Weights of a small transformer language model: MLP 192 SwiGLU.
MLP neurons of a small language model. Each row is named by its layer, matrix (gate and up: input weights; down: output weights) and neuron, and shows model dimensions 0-95. Each number is 128 + 32 x the weight over its row's rms, rounded and kept within 0 to 255. Numbers have three digits each. A neuron's up and down rows have the sign that makes its largest values positive.
A block is one neuron, or neurons of one layer that tend to fire together. After each block is what it responds to, as a language model described it from the Wikipedia text at the highest values.

L7.gate18:167153121055123151054071169122176132141052136097123161161121163128128121072108175149164115096181145095139168166156093125191164093142119122115205143117168122131103118094111123138084186083129072118052132083132117170114119118130102157086127135117100152170122139097082105106094128135117128143
L7.up18:203093089136167160137114116103141114141067112119171134138153134124135079140133151110164084133187082100166127166133097127172156091154143134141190134106129070129079142127100115133121146096106085136139177119155061127130143128159080151116126167108114207140099146082158146141177154107119147118
L7.down18:134083134139115087093100094143074117092141094168145111102103144110151114082167069091092103072112129176106087175152118143112108093101058102128111085165088131132121167093180127108087101150121091191172187101120114110126125124110157126110108174105152095167187132175130124166134191173121115144
L7.gate105:136113081127201157146171173078187103103082151112180164078138140119174171179084098148126113152163109165165148161083131133184170136103121135100125151145166134174082115142176141093082157101116089124124150097120133140123176082092136153041142152134134165126057123148135120100143133142173093115
L7.up105:139130114117144144171135154070079101164099121105137140116130136125106171114083156154209128144119141158135098138087116167171113103094196143129122118111178144061108218224094016158102075171085081126058167146143120133134114172095150127097088134123171127149155170106125116125162141163120160141
L7.down105:100155123174139151076087142102086124096172119125106134169114121113136111163210103193107125136119057126156099117122081101134188158161123167118105150159142109143059139151078049173103154120136149167114085152112118161172151167085074113125128132122168078106067134133147112138118096133169061109
L7.gate136:170086089128126172158122145130118122173174127135138141085053119087074142111064085165139129111133129131157186223107137177094150091087118159083091124131159098122163148154142133151086175093110170153135131172201156112138118084102116175113187147130099148081131152118140111054125153125154055086
L7.up136:161151136159103186096189134138124121196109144137148154137051093136126118081104220093107113101140194119107203137125102081132143135152068149157109147186150132129102142106131171128110074146086172142097136141056146136100148116093101155158125123069098172129122138128129204100159073144127140137
L7.down136:122094117162158121126113059175149173129134127177110113146018114077158142150053113112058169132139086136126141066118136108091146079112058150140146119102140097132135129134099098106182107091090127156150123130116133050137192087106078139159128169186110124097129148108138157091148142105162108114
L7.gate158:125145079194145171109230111088086130123133123075130164156127119091119154196113137173154090182145165157147134114149144110081128182160110121095030083100119112099102157110102167127127135108129098119112135202069112110158168108174139158101143117080149159088135115143153131139152190096164123130
L7.up158:083140060137119151110128155110106154180137104140105117129101102090154106170093171153150113115157171090132122161082136174144140150151165047140082124137112169175105153147134126116120146194163099144178073122131156081114171054085133204120038100068131207098139154133141098114116122128097083079
L7.down158:132143109119153127105126051202152139162091138141123152139090138110168111171058141151177106151140090181123110137140134132092107169109065088122124098140216105077115146103156176132140097076168166142110125185080148096199135104127181164178151131065143120120074158132099153108158120137126150081
Description: Short mid-word pieces of common words split into odd fragments, above all the y in s-y-stem, also p-y-ramidal, per-form-ed, C-ent-ral.

L2.gate68:134066119160128126118121101131131175127082155130140156150101115079090199056144190147162128113134081116099127149131160149083152083124126149130151086094134107174144176093143157109112112144133135112086129114135135114127163115142118132075178124089109113190089178143126206178131138111108150110
L2.up68:163108122162127132129128135112151154119112152121149132204122141116101101073128124148117107135124120112174092201105088168137199062109141127139061122092046107204165100115155170116114144024106092123120049132164104141124139070063087165104192135115131101154129208165153140168095130131143103138
L2.down68:158111126169130056089128128086126106184128128147172110120142152126090130181096125088087173145086126098109123131168154145116133118163168146121145090132163162095114140102121085122158107079124095132069122144108124097136152071158078127106156120112172079162135192142154075147130126140178130132
L2.gate103:127159159128126077225100137134166168183160115136082145126125160112111196101161146127080098124130117154145181107188149128108167101145158121125162098141125152094136118142091078083084111138122171135038096117103133053138097156094136190105143111106140081093129185156128162147155127123103144175
L2.up103:171036050107152130143135132121120113097087194139099117095114113105128124137175153097132147160075135150160093154158184107162118107158099145158154165105126170165114126125149107131137154137145167132146107082133137106067148075054147097045124134130156118128053157161104107106122099095153127066
L2.down103:147120076171098091128164069134112150136114059175147126114123120109136156085083135172171133093102195127160170128142151129096104150108086158105132103095138067084091141121184167075086095105143140155059111158142112075211139128136134123096128123130101084133116181119132141142120182101181069129
L2.gate121:110174107120091166091130113126086188179094130148186119126112123094134151116091210092060157158113130103165152124121099075081200109104161092106104145125106109167186129088103123138134117093126054078090067092143179128125192071136110104114119146109103162064151135078134130147129119114124151193
L2.up121:152179166120098144115137081078116104155110138101185090134116097142107176130113149123131092142139157161154138132123145131105184115107148114122084120144139095131126114103107101128075143159107101090088125085154116151132100085149104129183087156121127058119143123098120160150115115165119204164
L2.down121:122128183125132130084136169160128180187099080178119128152078097132140147116116130101142079113171128108085123116142094104093118135148096122119124136177143123161108116175110132120148117084111112099130112119091163086106133186149086120103132137189132116105172091156150148124196106133089177163
L2.gate163:168126124134091111137190103140154155173125143033131121133111104071136156148114154095164166129117192142162114158133113107054116096122135126114111187133160097215106087111211171153162150129132128131154148143154107147131123117178147149132153097083137086148169128124135132132096141118145190138
L2.up163:114118141114128068137182141137092100076105163127125161111165125170132064113146158117124094111136117091117128113181077088174095088130190087111238105060093141131085131121132156101126178113149084136126082090116129137144110141098107111121111159100098093073097129148136119168129156115076134128
L2.down163:125108156176164111150103120156177135131118147172142165166105146137170090135135117115103149136183158074083127121105134145088130112082141127133115074159146174101145135140110052151140112171104123080098088127146129155109149135095019119093125096165156136070123188136109102161130107140108122107
Description: The last digit of a four-digit year, mostly in full dates after a day and month, as in born 25 October 1978 or 4 December 2013.

L2.gate47:137128128059128166115109119135145197164122124095174191159111102073159121095143119084112123059124117215156143188094148147203161108129130124122168137095114158144124080201148112164128200115169145136115162094157146107134150124084125156131131105157111108165131102142107127102108091119159127150
L2.up47:158083126073108175140080144141084152137114110120171135150142097100151085095116124105129101123123114206149153152080113106175125138123090170084133122121130120157121103187083146136154212143105194183157164154091134060194167141132157125155126109132072130084167095080142139129106106101198121141
L2.down47:115147166139127115116198129150104109089114155133127081105142109153057104133079118150128145159145163095168135070205084123109124160105160078135150103144146099077142164080162204058124050176116140121170136119082108125132103137201146128092111161094181134117146127158201120163118163102109067091
L2.gate72:098130151151156100128094147106120111168198174099139189119173076065158115124140217144087143147158190171132149127112137134121094138134153043135143108131146098179106113120064046153103143086097115114077076148107099131131113130147131123126127123140147114061091146128149118103155191172103144100
L2.up72:154115130104101135070103131112102151067165108138131138141093165138161106133063138124120143139153158162094105108097140189132144141123102142109127132128108151214189140124134135181130166109168102088175182097134145184127172063169172154182153131204149135161175133083102094130166130105143171133
L2.down72:154162146127128157111140074183116163091110104072119123062065125058163132109114103115100140136152122154138158117151155161081134108151075105149184086144120109139118122180140100134104109163104149097084157101135142056136154180184139084154133133143105171116061144077186138105113111129108106081
L2.gate106:144115172084137138108090138102181088103137112093170157128117113142159134119170132129112103099122092077181177183080171134169135098137133098096172165146162140158139175120091067179110160068160079152103128069190128142123157056091125101148154105151093054178138167121092126118138129108149193093
L2.up106:171114154126104081114098152096151129100105101093128116098152101117107123155189100156153098135136134045133131148102168143150142119128153101105141170166143130159111166069101121135123084110110070114153122083139123170152106082142139044155101111113107119162179140109119129119117166103084212053
L2.down106:163112107122149134131085119143128143113103052097113125124136122174191153095184119154114110179143086065092141101141142159110137145098093125070130121144151157154135131075085084170115111153114105138157164096191185112148088112129151149155118144087111132084165140124130126132169148108132133122
L2.gate145:119166134128139104087082136127186094163155135139162124106121060128146114140054178120130113131154105152128144158078144152082074133156081152121157068101162112138156152126181096154157126139164126149097151070156129127081134144154140151162183185162157140165146123116133116125137164138190161132
L2.up145:109100151080144136145071162154154110129106139178175113119200158167098147139126152129116119110161219145107163084104142183131110079116158132135125140167170152143137128123130168110166178056105150171129173146088086149137109203096104203111185154162093099165149147149153157103120185121140125094
L2.down145:088100072091098100134099100176140056084163148085117101132133147102132094181132162144120108134129133122110108100076170151102137174066183151076138137121160144168131155116120125133174107146090190154149175102132169147092150113166199138174140129125086090153075113111151121093103149103115067104
Description: Opening quote marks and first word pieces right after an opening parenthesis, quote or table bar, such as ("Welcome, (US 11), | II; also word-initial fragments like im, I, ed.

L7.gate56:104117135127101153148118058117139122121155152165101109173086133130125206079164186197124099112185147157093097093119112108147076122168115114110102118171172124101132120150144126114127115162149045113110135214150133139118104087123105105142183161114152145085125212144145158112110112095175205153
L7.up56:058174187146100134148149120134177179162091072139104104170152108116136122093120120138137152149192106125096148096162114122092126158173111133130194171095142167154090119105148102120110089152116091084133094134194180126150154165157150071113148110180170094113070106114127170129145072110161097127
L7.down56:136143070113122079104156159109089099071142140115046133108127139151113046205099084165036142177086127168137174131134114119153097117122105098162146069139068106072116118113105055157140138159152099092110166134104097138104134117127148138141112074091129135150124135133100104151140139132151111190
L7.gate80:144123106058127135063157163052137134153155070124070131102111162114133099124107142089115215113125143145151114168177111146110123144157133162134163101096164112115167105137087078178082106151133053103087165164075189120097129188131172150131149130084158143115137178148066144122108095126146090153
L7.up80:079162135187073104148123135123153143148133153142086076137109137155145139145086128098093102101091177124088086135109123109109122121122077119185114062153152094148115109116140072187149109131167123092077103137131109088106151139063150090154132189137164151058108148221137145063025124140172112166
L7.down80:106145162124130116153115108093075122139155148134112152124094098090114121092084091094073148089113055107127105069165203150127134112112162100085220094158136135162106118140074135097095132125151135137091098143031167059164121187133130147193145101145116097132208169113105145161116152084126090080
L7.gate124:072133152176067166102131114135159151177134161082152109174101163147104141131106172143114126090100160109097107104147122133060125138132154123188080106160127126084170114165118105146128112131100118201145103123107124129136143138138135095110129115118163192079144185216063139135109110138123062107
L7.up124:129129152144134210094060135108172139108061159067184072145142119118082117131066142067107172094095110151117131118175158122191074140127087086111116162156151103128137133120150128105127166105087150147127168105095191123142118132186123123098138123105197143089154139113104097148139137093149119093
L7.down124:125150227125127110143099146168090103128146133085163120145098159042185116147094084200131150122123156081181154157152113144158061117093144136175149090221103083142120162104120130172112161166162162152136099141129183129067106142143139164129128134066165107105131123112114141150113132095148158093
L7.gate145:098124221126121160066099101154143130194136133115111147127118137115125100151141196181110096114140183141131084118178104095113154157186098100210193108156168167099178174133131117126100135148086113112075162137145118148088097121093234087136190066138117126133165131159026089161109074134088152163
L7.up145:143105140173092113156135070120123086106117137089132156183111111160175123126086125092079083098159089135159103139135127158137113132165173114195170117112164124090155069168127125137110142114111082145122160150129105106066110137112112094188145126128174137132198136147161144118071087145136165104
L7.down145:140151148101140158152128137094066182182148142110098108147113128083124118120126098137182084179144131151120094124106193133101136139126118122073162145156149125115122115121082081147117108173116082137112098090115126156171121154130157148138110134118139166154141130143176087152145080146060148131
Description: Second or later word-piece inside a common word split after a short opening fragment, such as far|m, fol|k, mur|d, Or|d(er), lar|ge.

L7.gate31:094085120107198117079158095113140189110130119151105147132131175147126154121164083158121172204115086130120109126137142160145114167098157138141126132157139111168064148126132130077112078154074118121070121143088119139126110126147079113151131091092102081036106113170123137069179121160141104104
L7.up31:091124160091172103094130114129181151149100169166113172131132144154135130063136122090119140133124145154132098119095143175111151165161135120144104172117122128103082050138152150075111092126099071093018069182104069133095133154135099131070132103144126083147158123133110124052147088153088164167
L7.down31:096062063140074127134136111103143115070152125084133040140182133114118107161104124172182095155156118110161143129128074084153141126118122100143114144152083138179193132137153136151132114129128112116140138103102128115171127129165136111176118107130107122053078119091183144103186096096156142142
L7.gate63:104156162130113152153090126129171118089137142146107115107153161053155176142131182096156159087191119085133144130086123153069111084125172109128166126112102178180138089096158139047108141190172120109079145130148132122067102164142173149117114114116065152142129183110066153148129097095174177107
L7.up63:112179070089148103147115122105145125108131160108123151143157114149112152119120130174176105117120141102094119111123089133081126122147175074186188122141142163160176072092143080156105040159163151088142166150128137156144124138138120078052147084126189119132077095138057129155174134116120144103
L7.down63:169128067119191143133091124161177161073096117077112128122141139179103149108115155139146122138100145163108153064116158123119097117090084114128125115137104175149120145214123126148182131103103131096167089153160098176140204128139140083067173129134115150101099079124130099071129163111132091134
L7.gate76:151148145105156138136088115164100114206127105113154113128119158141072129143143125164146131163057146147098135104136079143101148169171114078141142150126194174176138149185125111118172100099099103092099100103164094102105114115126161141111118036069149080149136143140151182101115115077114136133
L7.up76:099181194156163128154143133147207175171101117124137119111156095151108187169136187108186145104110111113177134136154119162150127100149169062141141144112123151082178101146121164147120116116159162115131120153077102168075126118116135065126143134112181118112108097206131149187133074129114128083
L7.down76:149099106197089078127121080159149122137147133148233120108173117096086126157129154126087157137111145160140187133111080092116168137079178139169111143113118102128173180095112106114142063168122086068150117088093126085153186104181079122128087070123110149112139102093144136093130156075166136100
L7.gate157:108141141100177132097133121159191156142117121110108151116150109174124143135128151212178096073078098129129139095141125173132098086123112049172168151109086215217141045104139134124156119124118111127122110126141147203091106137144110082164119053078166139125129098163083131117128106127082158100
L7.up157:065153133105116140107101151154171131180161115093168140120138130117113178153144168159156161078138131130149170171082119165183195110147113080212167082163102119140123114129122083130134103162117119117129063095111080175070101159092145117142122041072130086140131153180121073134125148113118102163
L7.down157:138087072104179113141105110131161153117167145141150157113164133103081098143140131085167177099101144153118112130145128158184121160075175117177179130150154131108096130125128091130136119183169126179137102132091141210143141136194164150164067098150069133090100152121096189135182131114157134124
Description: Final subword pieces that complete a split proper name or year, like Mar|ie, Sm|ith, Brad|ley, Bah|ia, 197|6, typically before punctuation.

L6.gate138:082121146122097148082104135112166140147095148077150113153131124118094087188096116165073115104120144163080149159160157158160151137165107175148160157152169113195146157139098158127099176144197130166140070138127173145106124151093086182123112098161124101203092135160074094125108168125137081116
L6.up138:132154172145095120191137072109172144163075127030128136160159143161134097188133123160099189102107155075107101164113133131142164098111116141160126084102152104121183099125129118129121127069133107121180136095137169120085181106151091157104109075188056135145120127166118145094168078108192113128
L6.down138:122118094118163135105116154111096134087178103090132152136093147071083096144137090143131156060092158173057173142167123157125098152147124117146140075109190070130129151131087131142108232149171189187121108097093121120070149158178099183109121114174082156164126119103112138106114127143140104135
Description: Second piece of a word split after its first letter or two, mostly names, e.g. G-al-icia, v-al-ley, W-as-hington, Kr-as-inski.

L2.gate46:102177210212155118038104141115103102095108129133135131130142079151158129108094146080131118128172108117102167170153136146067110152193119102153133088102117162097137138139092129047099135173134116146124151114100179122121074167143119104105164123126166095198164175115078127152085176136065129127
L2.up46:079157146114145169108119145146081101207133113190103111135147133117112104151097154128062098148188098130168203165148078073074164181143094159122117123086147142106120121164139167101151143046121106163094149141155120120143132110128140125188180125167133119086140134126098142163162104113146134130
L2.down46:165154110168087126121151149089064139155158096119116098138051095125167190085158118182104139172099106148103202038127124156097162158128099153107155093158195107139145170120067143093133121157140164147105122112139126102117186149193095167125115169186119099149144151137174178115110169151089063074
L2.gate56:115186210117143083120099162131144129152155117166118047168159118183103131061043159138111138056137122153067123156110157105112128134131119159158162083100197118129107172152105153086159159131164130127095168116072120135122110137151120115171162128099195135157185168142111083182109110149081176110
L2.up56:098142122152157116064145057101081065120152131113170124122120126158123098174152139103181127114097108065178149101131129179143125113085162144123124084177142160163189132129132164104073162110127110147125107058103115145154095107069098151165162151193118102079123113092122056136105151076105097194
L2.down56:096156116117168170101119083130099137110103127136126140098093115069147153152117091106183085092139147128086113088117076099120083090140107199082197083119106165163187114061151161096137102123103192149158098065208143147110116142111127131175093164115083138097057095059101137154112068181143097112
L2.gate66:095158122093203138122135112109075111142081119155133124092167127128115084126116117154161089086113119163127141126120186160055147109246107099154147106100127124118146134130116158106103157121114084142141170129128129130107085190129100087160184142171153069122143173177093107135137172103141142150
L2.up66:124130102151130143109160125067108145131116126113180119117139101105142117105062156101109170089140094129134127133162184124101096152146095075150143105079142106126088148121112128070057196165149119125150118142136105113125123147085090089103165147200154107160157182123144172153102175145101214179
L2.down66:117112159157075121199106095146127155141116152104127122131157171076117151082137149116092136103166125155162152097162126077127111114128123211135098121155117138113140158102149137140124065145138083127104112115026055117145139156131159127175076105026141126160087041124100086091125140170154135038
L2.gate181:116173148154173107107111121116117154128112142132109120129083104157190110151155130144136144072170112097117084125178123139098180150158108160112163142079141072118101157086130120137092107135141069132107086075141077173128095145089071107064130159118129130128100084153127209151107187111162162067
L2.up181:118047120145201167161156156128104127087088130089144122133131143185129120101185067162102142128083088147097115125122113064190098098146119097163125126121096151154114094164178198077128176148093139116147073114161048132112099141119160095115067087110157136179132122127127133114122080158153077077
L2.down181:110072085130156201128110153143156094133091172093160121172180088181123145162106118088158140131139139112218132038182094187131156094165187133106161098141081141122147117104126116080151113167164114087114149156116116100163148120128124130125157108128069126072099056160155128115131099134089105139
Description: The short second piece of a word broken after its first few letters, mostly whe+re/ther/n, H+owever, und+ertaken, plus names like Swind+on and Nath+an.

L2.gate7:100155113121143200203110136121113150139108132065182111149154137087141073177139085134130141106121094127100132115144117128193139152139131135138115080114134120111158108135143061132077129109162100117100168126167149115117119123142154181194103119093170118130091067101134125164086118163210157111
L2.up7:121148109143099174130117126119115172126101095180146127208200151142223103130073080121127083106139167151136116124101173090127145132067037122104152123102185084127134165097121094177112177131126060112128148150108083143108146087104123139096124115134165143051097115106124151149135145174137113104
L2.down7:107154117131200112142093152191101149112133108092095163183150094135117127109119102097156136146169122133135202101099153112121134125126093076071142129128126106128144098154137091180168110139149156121113140154108126018107135154116109154145191141150103168083094144138211093095155103127153162093
L2.gate27:168115117108174135129095146152146198113098160128223123117094189142182145092111176114109097078127067102122137146151119108143141106106102112136153126135126090112148091128092116140205135100072152097089160132157163095078131121089142164177105137115095136148099131135118188097141131159121141110
L2.up27:138124128137157165125077150144116163101132152149173131145110150131149110154077160093141141125164132107107110143115115107072141137131125150142156101115105061134136050108129135092211137146104155139122130173145179114128137137112134165226136086134101117137136134113102147113104129089079124103
L2.down27:072137152162122109125131161152115179063119080126081111135189118102137157130147154132084116124168154084146158137136130112128164142118110111136139143107116176124173143064143126102133150093044090199176170125125104206116058201163147113106168071108126178145213179144118202114152079127142110137
L2.gate93:134099093061081146172098117101151120159094170085097165134133160111126103120126160155115167123077123165135130107134167122110124106140128131080096140087170180150120160093137139144188124152138124111140150105141069094126176162104102128109135156106112044089137115073103156135126119141149110085
L2.up93:111126102089147174145143205099137098061090150128141061155126134170167115122102131155181129107133159103162124193146143092152158127097129122235165116098072152137135113133119191144087096102094129096165170133118110131106129053109184188152097135160113121067082188122127072133109121158134093168
L2.down93:159042100108115094133083135111124133155108163084079143127148102159201082138046144113165082089166123102130109165154169081133119172087097144147130124142177103156158108120132094169136091108065127171109155123111093157177140109143154119102198126125165233092115171083168135155133144077165147147
L2.gate107:121138146148103055182113123081138144156125155077068205154143177137120179132150118122118146089133148132139112099122072136109163101083075106132191101139099126085132116133104121150138077053174108144099148164169071174063090119125103170143134167101089130116115155113133134100165137147172142114
L2.up107:091139156139142114111086142100129096070107155089195056070159089106149141175146101164201113095161140114152168172074136183151134156120105166188152067132092147126116062121089119126131094135147168133115093174115123088137140087159213149093141102090115124170148162152154050137121135137093153131
L2.down107:165143168161193101201122151115113130145163128108093138074079066118102136129086088072099183099078177083112105120151159110150168140125145131108184188102144143055131148202109098133131073122138148107098095141113136120123123078033134164157108090164117086089135116171107144114155126191121130099
Description: Short word-piece tokens inside oddly split words, mostly the second d of "additional"/"added"/"addiction"; also sp-l-it, p-ay, 1-9-th.

L6.gate124:136103126102103152096090111084183135109123098078125146101153098086105126135107122179102086134117101124158157155070145139129126091152086081114144105161096132151070093130114081149102135094121133124063121099140107166103136091121064176099131132156145098130049149081110148119155130201164094102
L6.up124:119111109141145127155114126136106163095105097115133157069186099079137200084087159092167118109174141170128098127099160091110141113153121145098148160118136121110083118115090070168178137156148126144060143121149146154116169109075088153113075088119160118112097137121186115098203166147163115105
L6.down124:125120096124152176168104050153109165107135106177140144104131131107124121180125129117142125103093146117059076109125169108130147107124145162104121117119144074093114093085066088183103208156078143137122131181160134097213105125184089154116128155117159110122150098143113110114125138136146088079
Description: Fires on the short vowel piece right after a word's first letter, as in c-ou-ncil, s-y-stem, T-ra-ck, d-ou-bles, especially in council/councillor.

L7.gate11:149124117123158130147146098144163140130109123144146160129140155139156123186156122111107070079098087077129128125157096169170145169157158144170141224173139137160132088216122113190147172066135152175204169127158141135102124168087102131096121141111080089178086161118080122160114086163125098137
L7.up11:117116129068136205116148122111145140120057140111094135184192197143081139103142093171116118097148129054072138124065117160126089167127112090140120192184171082155148113170133090137113113131129110174158102165153106115129102101153153082141090184124120138112174119134154151166105109135180116109
L7.down11:132117072156094112096123108115115074103181092126108125138159142121103125148129146087111133136171137152084057112136191102160139176166135080137111130105117131109123146157094133141139071132097108139093149114088091203140120146156138081149108106090134205095153037099254134106166151121176144111
L7.gate59:121141143124096123130106162130134094163134132141155111129134155049146146130100120134109133157096149185141112161140088130135118061179134118061150149142156120155116141166102079142104145097101113082116146070103115150158169167082099141138095159198155068101067106115057131162196112125168089188
L7.up59:118072118143107157087147095128145177134170141131105140074145145209123149137105170088155085104103149100087114101135070180070119146121165151123131080124129135196133155088136108131130094103085138079154115119126104148096085047104075189123098092150135140091114139109127221177166124134071141180
L7.down59:168128051167158118170122140167140068105147094133149092050109127085105115114108090123101084089159092091120083119143134100147104078186107111131160146127147079145127054175109135099092114152148167154157128087095096142144129123193113131132126143081135118126140136115156112146121083117152127119
L7.gate114:121093142107116109142134153098095133112150155155142172131116139166136106102150094136065082076095037155137112162180040124147118126112160131163112137112213150172069085125188162158168166126089143130097089127123154147118111162102090112080107131123167056165039116120125160170169140141144159118
L7.up114:071192193140195152105143096086096122126119082177217102092127169114153170114132129078106127124122085135201116185133141166130132100139148057156100124135159180140148097131127111188149179147071093115167096132086123104122127139090146145103117139146106045111082112152160184172093148091094150139
L7.down114:123131095136148103149164123178126113090151204142086087096132087155165152113139109168210172129154204156106148101105151140126108099130121176199162162119072142119199106120137114121113143183130175145181170142152133221050110166149146161087101142110128139108086121148146097107141105064122111139
L7.gate130:126176136095151150125099163120101153123154173153154167147153149151115136127088130172111136111074101167133065101145078182104090057127133145175160161093082144147099123134132117123118129165128086095093162157105165124083146103166109097090125162096076057152084142180092138116090152168093192177
L7.up130:175126150134144188121065144125101107154113147161092112131155121091157150169162116137155121088151092167151137107143071132179109173154166158162090168122151134191127096113113161147140147161176129141152143148132148154175094112198170120195133160061142107062035112141122127172152138160201126111
L7.down130:111119108091121146038124195156153159084149157132111114095102127072077156133106133089058139173073127122143138127105116098144094154130146108128135086137114120051103149116148067122094106118167102119192114093114075105116156129142113117160103135127172127109111065134082094131146097180143184121
Description: Short word-piece tokens inside a word, mostly capitalized proper names, such as "al" in Walter/Walker/Palestine, "n" in John, "I" in FIFA.